MLP neurons of a small language model. Each row is named by its layer, matrix (down: output weights) and neuron, and shows model dimensions 0-127. Each number is 500 + 50 x the weight over its row's rms, rounded and kept within 0 to 999. Numbers have three digits each.
A block is one neuron, or neurons of one layer that tend to fire together. After each block is what it responds to, as a language model described it from the Wikipedia text at the highest values.

L9.down760:580559498463531578555430441523539372443572481476505451481548477509635518482433436559535602458527513462565521378438477428478508462445610453561489524517499533539581498465481487542536472499522509510541451445535429576449430550580546637516499508498560449499537491444588548446450493453560489509431503470480505542469445500538449488512534478428549526516391513567456510485496412542543542418436
Second or inner word-pieces of split capitalized words and initials, mostly place or personal names and headings, such as Mol-do-va, St., Tri-ni-dad.

L5.down94:389557539490410488527489540537489542478500570527479506534528474472510605516489523584458507483584497518538559444471574482550605439479420504512576524484486491480492582506452405409574474407539485514534465439497517500514515534561464424456466419483538495438460431467574549550582484477542420501529475497565443560478532443411475479464583483495492550405546511433522468517451526536466536517413
L5.down106:439500520505453547486533424567520551455513539544463460480491430419448523616558513548498401419568511416520502454500495396522552479490485535422464475568484584553441514569547513447476562482548554519458526497562510473604454427534517483501520536425519496538505527499553484488572508470556520471555561477533548540332514506511499530529514555571496581428582450573506534477473572550383602480468
L5.down216:521487457461510503480473545520462467450444484420472436466533581477481496447506485501503541452418566572571496470349495436592443471462473485489528488598525534569542426409369475577486524534596432526505499522544532532550518505510516422481442664523577466515456522501517405490636492452560491482520540545429471548467461581448471490496523425478499544411449569560532557444455456584500470489531
L5.down267:483453585501527429566402498463501456496532501484485516505570491523585471565441596518503499469481452442532505572424474463484558502583505445548516407543577468435506471483532527565576550544548543478592560578531532466551445475468600537490476559515506497483551449496500461421385473592533467488608525511528515524451517554526533395534547474577455549489499440432475504504547472550524471471494
L5.down312:447436525454455553499481510437446521506484463538429473418622453505433566563441528531462534505548528458432435553530435466555510497608504573430474456518447487413539466438524505529517536586497572504515421511484544476485680484556533422567487488534523569497506410468525398527490439531495530463499520494554459507494514502465460544503469502453566542500455494545596447523585438613567502578514
L5.down332:559515482503522509537453464461544553540537496568449451472454416545574445565528525448553542458548562459582442458504493499547577617576504543577523507567612463488562476530569508492542470491482555523534553394472558537597524653469575478388386481535541503479416474527502498544481483461526492531539472459612525449455461441531466465524477490492563576495404444450525526496612496532468540517442
L5.down469:533538448586387527473398478531528522494562489486599474419485582452478402407479542515514494377493549454408519577513433536496555476415493440606444502514483514511427520567590519614521480467604529428522475552500406448515613498512380425566500472481438595487566502429449552483579451518520490548410507542518520428484539416526436492490425510433467484538516537506582537531456524502582559520544
L5.down703:471516493656478440536535415435484489560496525543507486465503538551543447489477433441462541502574536448467617519444532514558480517492584463472562474366429426518556545509571473456462526391505575464495505473511427524449508518510469502501517564507544505519438476555469474481453433592520507530530510542528556465492539419450542474545545500507564494521513570475507482506569456509547379516436
First pieces of split words (s-ash, por-ch, ri-dge, Tech-nical), mostly in architecture and heritage-listing text, plus wiki heading "=", table pipes, and "#" in register numbers.

L9.down312:561436584423466495549526434516495586506452395473490474415500511411537575542435498600538532468589504541559474467516455542496403591457472430422534470518564367515472479547491560487409499535493457512500500449467482457563634549551437558427546566461538479521572496465564568518556499567538436469492551418550545479453484450411471524464528533539440397504515454537554483391540497525404477544515
Adjectives, numbers or word starts that open a descriptive noun phrase after the, with or have in architectural, heraldic or technical text, e.g. two bays, single-arm, north end.

L13.down121:496466456500558438501455565504594456548518479566523463444471600500474426464492538540488551520486446458391542565523465563512521553502558538549484445535499443507561585547432528460438543532448485573578535462467528543533547572424462459553488431538521524465513473509454487500490487488504448539426525496549461529489544569519499458528529534516470442478460572405549546469386624594491425458481
L13.down133:557518419434488465490494581559408564459500480446435551522433606474511523405427491473487520542521523483455492505471520505551440457606496546429539568532457481472448428545505494512534509519471449447597479566507495507532480503467498509527466474516580447497533458505530490500562358517559562500445492433530486545476511471475493566542515550539501507479447496438512484454538500566532528522455
L13.down228:608584462565450501479516591544516406463497544424528508508503543534524490423528582534541477537473484478546449480444584531527483545476498442405598494536485437448496525510552457497425504521499465541579549531597541519421464569459465489461530581463453509473468479512553576507440440532441397515473560461551576546557510465538506307579628506452546496487511400378496541471500506470494499441488
L13.down484:486526537445554486461472450476480481472380539536533534557492503506493477485485524495460414498350621510440449484446471505441436527641461496543422499472473481496463493443545400537560482525463483588499462474537575478549477463565522429423528476451576541432450530500469524534440471409401405497522552491498459443546467565552459581558524593510496480508587446549537495618550481459492543489591
L13.down531:525385438442463461538423492512551604438543476456471367476506399593531538605515486481503500533494525451505468534446592506485434478503537578542513425503504496490503467582546505492488594499502485451561542534487539607535519552456483433528489499496479493483468491559497492513579484594485562398507545472427580528458446448525514480535487448500476414476477500478418509491479471504492513508383
L13.down548:465584527468463511449507607569396413502556497484485477520506492533527489505591606432502480519454511412524545435574462533448475561514442498460382516500519510554457487497352541605500496594484507495519439543458523428445534487520446477469499528450515463476512503398442505520455519488494552524478591536477430455573543598514512536416577600616504540521535481460431511554564476475422458536462
L13.down584:450493560511509531469556458532557532521481504467473458473547565518440460487464579427489349514605489556465463445485436442499505433464530487433471498436532545366460486531509493487445508543521421428589519506480539444516520494435439522497581492533494487519566535508483475639590593463512498547355534471459456535422535514383506418521549565568576586549542547480434528450505500558535451541496
L13.down719:504504529521588498535475466511503405482512422444502507511571514531558563464417519406580515504575480428442409467478498445459534460456478512531549561506430523566470491601496463552558518500457596422505524425385534517524506514542534526413508517489502463497424551409533481547529426480510510504459497519533437389469503438436489488538432565493418537497519502551540503526556489446580553569526
Tokens that continue a noun phrase after a number or adjective: noun pieces (storeys, bays, rubble, cigar) in building descriptions, plural s, "and" in second and final.

L13.down245:414472531518494454425555552468489476588474455493413484450462508486538537462545554553478476497477479480395456557455524512521587398492552528479492527593521411512515484482419523475549526486514435540444537429501545438505485480531580522429469470509573526452577475513470579448499453560507536469511484521475452469446423550518497577488545475502567462548448551542566428568446453466466491518477
L13.down312:350541453497580481389515540619431610466589493568539517478570564427466622446488456542515464467445558552490482505555516531459505442479462478491516550479497422466425553373449458493531553525482478519410444445523545460484482534446462512533459633473483576446521453534528469560603508526436410565428458475446488513555479410538493567485474460480472516543435481480512446544560491515532553439459
L13.down344:534474497478511422396533501454494536435518435562533526416444472495550417554442381571514419604517510468567527533643472458506487449487426425503492552448510525522538475474456477549472534457542482396550461458534447485538482481414476535529488463450535528421549515461560508431563511574430456479461504559501400553431474517573457529498510471512495476511509541548430526706565510476415549514453
L13.down433:502527502501513523443573492439515470571564574446532399416422466461570523445552537482557381502501471510564527475523512444415544600486464473458516528531380520566431357510533446433470463535483494473461498576517494509474475415484557469630559549394563531456449497496513496569469484516576429513451535487600496478478487475548537467474568397486526431461592521461469433456506626514540514575489
L13.down446:426517525434499471471486447445548453525554618507533517505376558474505563580486539534461523564519475435493452423472428525494460560526479523536506550486478549499480444495446531557435522449539456541549591495610412537488464526448523468458503528438538468535472524370595525530515566447438482486350508508484542525452523611421448539507476519518519433520540393433475529522548559442497487481484
L13.down603:505525456570467437510510527580486462513406505482542524486552531555511564537629480511462512539572578485514531515463447540474556505427472424524492513527544583531496513554504458563522432370526479528349407487548459468547542493400536459565542555566514620445470541504508548522425491520409545550581484554490513516535503461419445599508496421534469480541481507571485506484513563483530440557529
L13.down682:501552486545493366379497490457488455425506576497502533438512409554560508476516468573519543547540528500556460471481517470442518414530462536630465550472487480543498504463435451564541518510507476569614504485467473498383444568638444450426493510413584533493441582514448519453487448489577518548495547499554502450591550506618483490604605406452541464513502485465407476489552664434450543567399
L13.down715:547412500529507468609509529466456585499570459628505530470451439377505511440447514586504437391544506447528493477490457531521561480584467578464518387474557504572559439532522462498455511497512504540455436551532562481584501568478600465483497495459461526536485522542482506554534406522522417523403521622543457487381507513511490449553549516517472607453505440539490505484441493552509453534476
Digits closing a number, mostly after a decimal point or month/comma, as in climate-table values (67.1), years (October 1941), and frequencies (104.5).

L13.down52:536501485465494409461437463551446434503453495463507608492553434576611460561588493565393455497578622568503459508467545538536507553585448527462547436521375440458430481436567503546439479429475519507514529467488568540454487374504498476506501505446500548518486462597504509513548595514535504498479457477522574501498507543524498540518523540491500455525569486475464495491485500498500474469448
L13.down71:489561494514366485506567553542592453530455419459418531488487524430499413444538454514538529506513407494480566474489431640511624481536551554532471515441530465523534481601560432464543523515501425462529501513485538414520443520473487490512532418453550488484484452547501498505537583432566509482472495489557468489499509520515470566551537553499476442435549448568483597389452470457547545581585
L13.down236:564523437541459545409524549560547562513508462568535552438510523417506546548399464497425462491523546492503470547485575541497615503489571471539421529517570509495543583477498422540477526455502458479463516497442507561514408521502520632500511487567528537465541499478460490528567425473407568529510484480473566514446612435499516507515452472487379588478521535578499519493479503442514540539553
L13.down274:608401462543466517558536511469516558501521519550522560511545482585525490457502512572463539510410473500505487511490601382474516543531380486530532422452457515485448410419491468540518568535547408547479437497553454449534517566524491481480538537445525440545465450527438460493512564471503496432414441518445501483565526526535584450502446463456494531449434464437509400540458507528497520366558
L13.down302:432479559523445575521367530541474480494505559541534515488485534522572526551551474457590447608556463474414487477503421482462488486463515458472549455560590562463473512431521507546499469471603510510518547440462428404518482468434525541524439470552552585470480552422456520515405536486463451478573483523491471533448493508443514524456547549563511508545499539464421462530493487481487396490560
L13.down315:515500475533484491500455527551450520422616508445487587517470447553513429461425515533474486551495517527553397462458464489535545455518518395468562454506504505594523450499498500519541540525526460509523623551367482503446552513508554536449471493467612493444488480561578476574574493511382513424420517493518491576492475463432578567496513513491473434567478405514475518485477515516582534532595
L13.down381:454482567542416527465555437522526485478429510543504495528574500529542526407531495457453413531587489522466575547520401540522475489453538463506511427420554520398460497622457513514441531496438498507471405468464489471442530536471456516489549437423506513490517582524484527532430412520518479478557507445515485517555541527455546469499507508461480513515496481490536528454479495567490484472471
L13.down558:534472568511490429529481431499505455470501383426559437547503466428568509640513490424550451484535515467431467525476426466589517461517506525477503536581484472484461522520545604538486446488534503505545514544583377559586551509515478466435604454469496446449496509555523516568559538388485510509530434526482470442445434555465447478585523489442504484518533485563477528533462420610407530433542
Second piece of a split acronym or word, mostly after an initial capital: the L in MLB and MLS, U-boat, U.S.; also "other" in "On the other hand".

L13.down248:502522510542495511548527487431485485468428395465423522474565451405447529530576466449574506459520536494414411501492510479532489459533505538468425423529531495516477553482553460586502490428447438515478475494569539488585555431443552593524437476483396531448599480492464467493496448484541529533470424390455512528586448532462503531391455477474521479527617581504490543548467455498462539488543
L13.down453:506498476478505470512633474500568442445529542500454544511512530532544515502417507480473550554432466493488496530555549539379527481529453502522645563529508417508516488483472409559497424502536524426561505600466600508360538448479501544404500399599537489490400441500517469438539417463549470463504484453448408511559524433461549519453486499488525500561532530565438570585435567478513534468632
L13.down461:481524447480568457474386483455567516490497462450564538362557493398461555507401548548505519457453538571420505544596450494415506469465538436496492470521547574541577489578378435530554489479443421494470509478396434500528486480472495488428432501564529547482575420432494504496536484483477470560521527516487513449549461450454518458490480494548547577574445496520496432501505409444491499507438
L13.down565:537607450416513471488441539407390506407504522534505467468524550506542425505536506555547473531525492514439405464550426605515550500561427420488538567427508474544609456427428515455530512595494556498467507529495469485428499557428608530488594399499416465490502538535470453532481491497545531489475546486552517428482481481451577530523542551547452501482564413476474516534577550433548511534471
L13.down642:460467503504495437506567558550497508534537466484509426536508543486473539491478490486529518603514444573490351568481542504533467599538521462461509464575614534494489454461469459474462451509508522428546517481488531443521452589515446521449489337470499447460456472519489463553484466524594506407487548471500480484535491488559581480446542449442620500529580356516514481421542531532492528480353
L13.down679:455429416493485474439536585466512554499453479495534521506638442477537488505518533486521463549509501570521500550485556459491560411577563487487498447521592419487447560518459494448566497461453419496460602499488457540509551443559607438530417539482555407557498484569572473504464569490512563481450505463465549514536523491477435433456480499460526494518553646636371440563435491549485490497494
L13.down683:493430498407451489562483494534483463509467563542483497485501534579520510536475489554504607582585498483575504488508457542496513472557482541518541417480421535475489421442559447548515455524504555534532451519548531609540508471378445489514512439543570469506439423485485479515486526473508515477428526435454453548442553456527491494450529546515570429480597417447425618404522496443430456543417
L13.down711:527428537562501377528395467510492438536455474461505477530423527487451499395534583453599494583504545559502524512460520500574521495408505457512595463572474537539504457493442429607492492496502475500429464506536493518570410520517493498480488600463524479536472463495524501529441504526473503515543593530466476480508511556446486523549579571515451432409496452503543478379550552554496555522420
The token "as", both as a standalone word (worked as a, as well, as she) and as a word-start piece (asleep, ascent, asymmetrical), including capitalized "As" at sentence or table-cell starts.

L5.down71:511481503504503469408492509482577407560551451497453529511516412606408441544459531534364515493541524474499523546447482542508480511501424488522560542457482506487496536499457486489468473521460506546442513478454556582465464409558484480511531494505451476532528562501596499557543404346497548576502537526456633450523501534469466531419472567556513558524601503515456402495519447410465584471393
L5.down346:498461547437529562496533475431471446446512393502424627507507514425448547603444488569383492486570429522498499390540543477438495510459525516567486612434461536569541578441465399521424479484537515441478480490502528592505497564481499544505480586553487525484464559538428506473519522466395453512497536479421440498552522468543483553602505472480577459427539439501519538462510486599484581401528
L5.down435:459435427562541462457549499526519507477512596508526498506498477448378421642535507540507498482519474516468479495443541442570585485527421533474532521543420491564481529501487495510485588565506561532498475383401428598531472493469439413541454481480489571491416469434527482515527509523515504474461454478467503457506534511470508515413556503458514590455525470511450481408513534545555404474520
L5.down463:466403484405474468525545501468502533478509444511485543487430442503455515549444520542383532574530516562497522540419548498549467567431519543539500625586494497545472549481416566575465439517529534486451520427542551493472539494558591454604473434577589476568367438534518501454499477540495538444370387552486520449505499486500632550576501508433438447529460459559528501518551478476490580476512
L5.down561:588542576441495554483527519492501558579512525538509492501413443524460453529530438420500464575541463473483521460465517536518480475621523528501510488473451490520545471472558550550520517508489503455413388516476564533511533454496430597523554479475461485483486401572515523531610540536430523537568464468438554473507548532460524570538477536539513555575413495521513435500421502502479565417485
L5.down677:499510398492512514458569582495475535528517475482513474582523487495461437462431467481475520537502501460437549462455432599441497448407450607518532506435527511413454496475407453486491484550479536588492518581465503452459569542603458460518481394549519504393399484592504528509488564544436514514463543512464481337498469431569433493562545493503541566541626536549545467515590404579559401517568
L5.down682:547527470462546576522537509435516417373558526458418507551485534555439492455585434448510466486494520457414525467495533410471456506541516556506469594556361459497581539535498458508478533528526552490534398483417496569570423502487523571556549500425442484466483445491534513538471540464489550552462493465589470536469466496626526556459451459525533564512479473460498442494524609546414505575433
L5.down702:462573531520490596496578512492457443531446488395460514534509514496459524475529410529559566411586476511463502532481420541526455510541414471476507416384484521496417459544470447471381511556535432494510519502509523513559480484477510508498533505495536435488560475418522426514633525451423509497476539464421444413540445514551457542428448487439509493595617512526504502496456464419481553464525
Single capital-letter first pieces of names, titles and headings after an opening parenthesis, quote, line break or heading mark, e.g. G(hân), M(oonlight), P(ublications).

L13.down64:581624429407474580494468465459438503505474488442483496587516480537553499526509463541523444470558521514557433531444516517499437537519466568405558506493447557491498491577532483524441460519450487402491498407519527572471495539424464447545507588487524437486621448477489449533478517514534581515596505487454516534451420617401443472607585436503465517589544440447416517524513510453439466507570
L13.down295:547399437525509483462562510477501413460541580428437527441534495454556467526443512424457417450481515488509653467578531424431483477447470513520460497450516375526513488470508530453538550514376605550474560557534477511496539469469416452500518469495450458434532468530554530463511532460513529479434479506512412512477580584522482486414425446509506448591493460371560445554559487432582490443642
L13.down323:564552491537445467545439440513540474526509480564470489460476432505511612533543438561461523526464493593513458529487493544534590574438525469542520506518500542499464463609519472524437507553502524540484453596479475476492420455586555453463530552555487513542523488530398421548542534536495442484531517469481561453528429609437365533584514612494465551385587565512468425418459536557497466438404
L13.down441:481489507486495508509440462490435450493563440462559468483486535514492563494480505518451490507502558521516556460599572543512510571487538534600499510508397501488495577437551500480528414649526502483532472533425467526577363534464499540522474431533454450536502433516492502448484477566440457524503435615456475393442549480517420414560421549438563526549435459468508562544483549570543566476507
L13.down448:582512548554456473519562515539488520488496417430562400443582466446461429491513431546435550468510430505482547621548465515510576516511473424561556558541496470472469419409530539501511462489459487517502408476536498437524589514486517493554497508530535462543535513549468517470586521516469538581547552500555466497464545451481440463469493563531540589460478486542373578590461502502548575557509
L13.down577:531645447471495519474528415506486456518495521499518529488420497435444526426482508575459476519471435515570457502529490486597470458535462546439552550568397515393542513526449461454657502457491457502504457526554498482436483504459541539483528530451530432561610510513493504461385551434535531543450456534406554425489494583488425504570413461554492526564529545522420569473485599462523503522513
L13.down625:506439494477517422581476551582526452504501494515517501561593463538501495476429463475533524515637558562539494484485497488528513573443473511423400593548403471579545481531491616572552374525525515526494557507545562499500511498475450512464446518527457475467521429418484518455510614509514418442622475463470408496507514479372438531504491490457497590525482513476411549550517482551455424394453
L13.down718:435439434488558520536489517494454537478438501416434477545492395496503532535435434437489462576540463509455514469482524527456544504504572450456459531533467504589478510523556448490479435535498485522445519511408407619467470434591531523466475584518506519508507469416451461503503516557396466432583498569554507593577578468536529453448585439557486561438536486634534484430577512434485449599484
Apostrophes in contractions after pronouns (it's, she'll, they're), and inner word pieces after prefixes like rec-, cont-, partic- (recovered, recession, participants).

L5.down165:547499439475473584543495450470416454504603504600503437545497500519462540433480491558446450530492500507555437436571373579543592471473552481540497445444580534470448497577510538479474497505493500548470457449537592466497378535460579550465449512493591457545521524511458529468509498464501505481482446474533480433587464515499434522593438575569424417544535510562576574409526557580524560436452
L5.down191:519457553641505497505425511507507452493548476489497407449442493402569481552454467419445548497516540485510492471552412543520498511420505542520551436545580531543504455512474462531555430515461587491452475463560541588478508562434450536473484525556553451524534471545476472507442564506517439526508443582546447458502394524499475505482465522572572503470527504530495605460566543524527467594508
L5.down317:552473478486451499411438451545538594538585495495521538446493545397453499549454429573506503540521524520457515460492656566454485534510550539517527535456478474500512467517507409452536501495503457521462509411564453553511406485528423520501496478498519408501512514592564523475467587472567398406473488471407523512509550475492543489456487572542518521545485551510444602514557521530418479485471
L5.down430:482500442537459537586459499420462528463574516582564427575514489412499584499524534517485450536409463518560431464472359526479534550541583376563516364479518457540516487493476577499540540574520498557508390552466521506492403448461458529478473515510595557519516502455433551538476429302522481583484494512548523518527513504420425461511461501504389493449558494553522592469527525528502537403444
L5.down476:561593487454455553467494546531535542402418485464482497529503489454505542532493562481498384383516529391472535508510451456513536451412521460502416512577482586509466593450483479596496558524510406512488547537417659456516480437427498508476547518542510479462647516531508490471544497482511508532549495577493465488429490559485462551499500543515540487529547512461562522422604443505464579547555
L5.down522:581511514450492472529484528488527473521434432457542498550542559451564599487510483563493501480433461530497567495404436460526487555616428515496428548507517553487451473513536469498535542544523533529410524523461533529508379502553552505526530553546544513516536607498600446518495528551483376517554488548513464506493539520487411496517502416485389492488485479511428504423544631486568506502465
L5.down537:522552452434511400446515462442579468384422444543578512417536562403433498558426480520486439552532457556495518465456456575513566510594500493470458518484379441475506558594517504554497479537522509506518479558476444431460502478419554493514537484499495543513420520587492434555492488531507468520581471489610451461493502470393537418503496400511602462431539508510472562457450554479490532554524
L5.down643:438477526537488502473521559438501526445485602473442482457488505533484468543482482400517487478499475545543589428601468419446417467478495482468473473459551460502551497432530515478474533500419550564481655493538470606499563423499317469479556441489463530451488474412531537458527499541573536492514470493515468581532558482538458407381532464530574412563465429413575555520536499490527523453538
Apostrophes right after a noun or name, mostly possessive 's (Earth's, Vidler's, Mao's), plus French elisions like d'Art and l'Espérance.

L9.down693:512487560572371502445469470544492510493486518560505446480445431500549557507584430446491449531492485483490555481401513547530450491516463481575475462508459471534485464497527476542490552432629484536498529581436449601515441505547451438515565429402488502527552539537513588493466445508474441489390567478477480440510476564470464560456441540477577516408494548572542504466505490464449490483535
Short word pieces inside longer words, after a first fragment and before the rest, e.g. conc-ur-rent, ad-op-tive, Cont-em-porary; also years after "In" or "On … ".

L9.down411:414578586433554445496494441504533369615473540428557474626553471520533433476489579443489523492490471531506485520449540506512504463465518453522560500496512517514580539512513561486591504517480555515515506565421416440531508574445448397621482481532437598509449477386393481552443462451417537459481475536559541575523397536507511546492490558495462443535586506566492548482506524538493566511497
Two-digit seconds numbers after ′ in latitude/longitude coordinates (58′02″); also mid-word fragments (temp-ora-ry, el-igi-ble) and " as" after a clause (died as, it as).

L5.down100:529515469534542520510609512527488511451494487522484469462516614425453531520555546556473461502499481533544459500554525571528465525534476563476523374503552510426449435521492530497525485512391513569426433509524561426467542471519463499515487541560506531575497555518523509485436520531539425441520497453381509510545409543478508547573489535503444486581428450520531485531524480544499499532531
L5.down131:415415413442441465559500544489406520495525594540486472477470483534599479499533584469518468475434504460394457592538621494543474560432552522510458468451607535396491394504426452539479511475423567516538556523482504514466611548589576414516486576402555552505485452431508373519495482534481483485452589478497501488457443500481494454541526486498524547447564452469526494522452512576517558530550
L5.down170:559446563560519465501501495475518398562483507439536555497520498461587489512515525594532499533509526523463480562458494560436569516572457518435492500415423504536523506485512489457518498508538559486420525535540513524460565438547546559521513457504484485585455447408568506591550451463518516462552478365449551519496502456472501526344473627529524676445540559479575475587521491498554489536444
L5.down171:469492523564587425525560558559527562520545454508646437490520478415516490476462565477505479540477527537475493565499452573560541537504480466468526559491496391499453465442495483607490501492483577461448496514488464508576534535574515533411552435453560493462528475474476452486477442527493356411493483454504570479528498523504526476445512555522497565451510451500507478538502577448486433567503
L5.down398:462544483462520478482499452510508496371499507538392588633562485532507432549561475558471500510431522509516517507604423462583496507523499418536496559498485531453483531444483475432527522588476403542397484452357502475498427519563509446560457423620506498540560476468511556548485505551427532505549444471568420557500488486505452438565523492531481526490525561471548512529441529519456439435466
L5.down460:569469453521431476557548542493432399503499455468595513544488465471510487525387517560467496527589454538443431569589491495405376520556496518510536478431609577491517560452527519443528560508491479499566490488466559431430590464416544489525582403485490439523488453492458531457545486444475514465549484447343557520464428499486474489419468537493502559483469603530481516538454501502564468528454
L5.down568:516467463512467460446546605535629377556446503517493489505551526532493505513479550492462481554460495436440540588494567496562481458548458527546499499530494475459573552542418420531409467466523436609503505507489585526518469543462543594462508518570515508489526472493528504459459596527494469420516469584474527540458502519474388527400470658504438466493459569523581630501402503526477542427445
L5.down627:484455467469466461593472507503522522525399518481553510486367570528584487574386469474490538476617422480546430474482595461537453486472492558556563437424499563518583482523503547424568444546515566446432472463571516433545539558511533458458531477463479439544407469443399478412502502378548533570501478488475620518453472457510468539460539521487428544478420536388436577572404581555475547507491
Year numbers in dates, birth years, and lifespans, e.g. after in, born, or a month, as in born 1995 or June 10, 2018.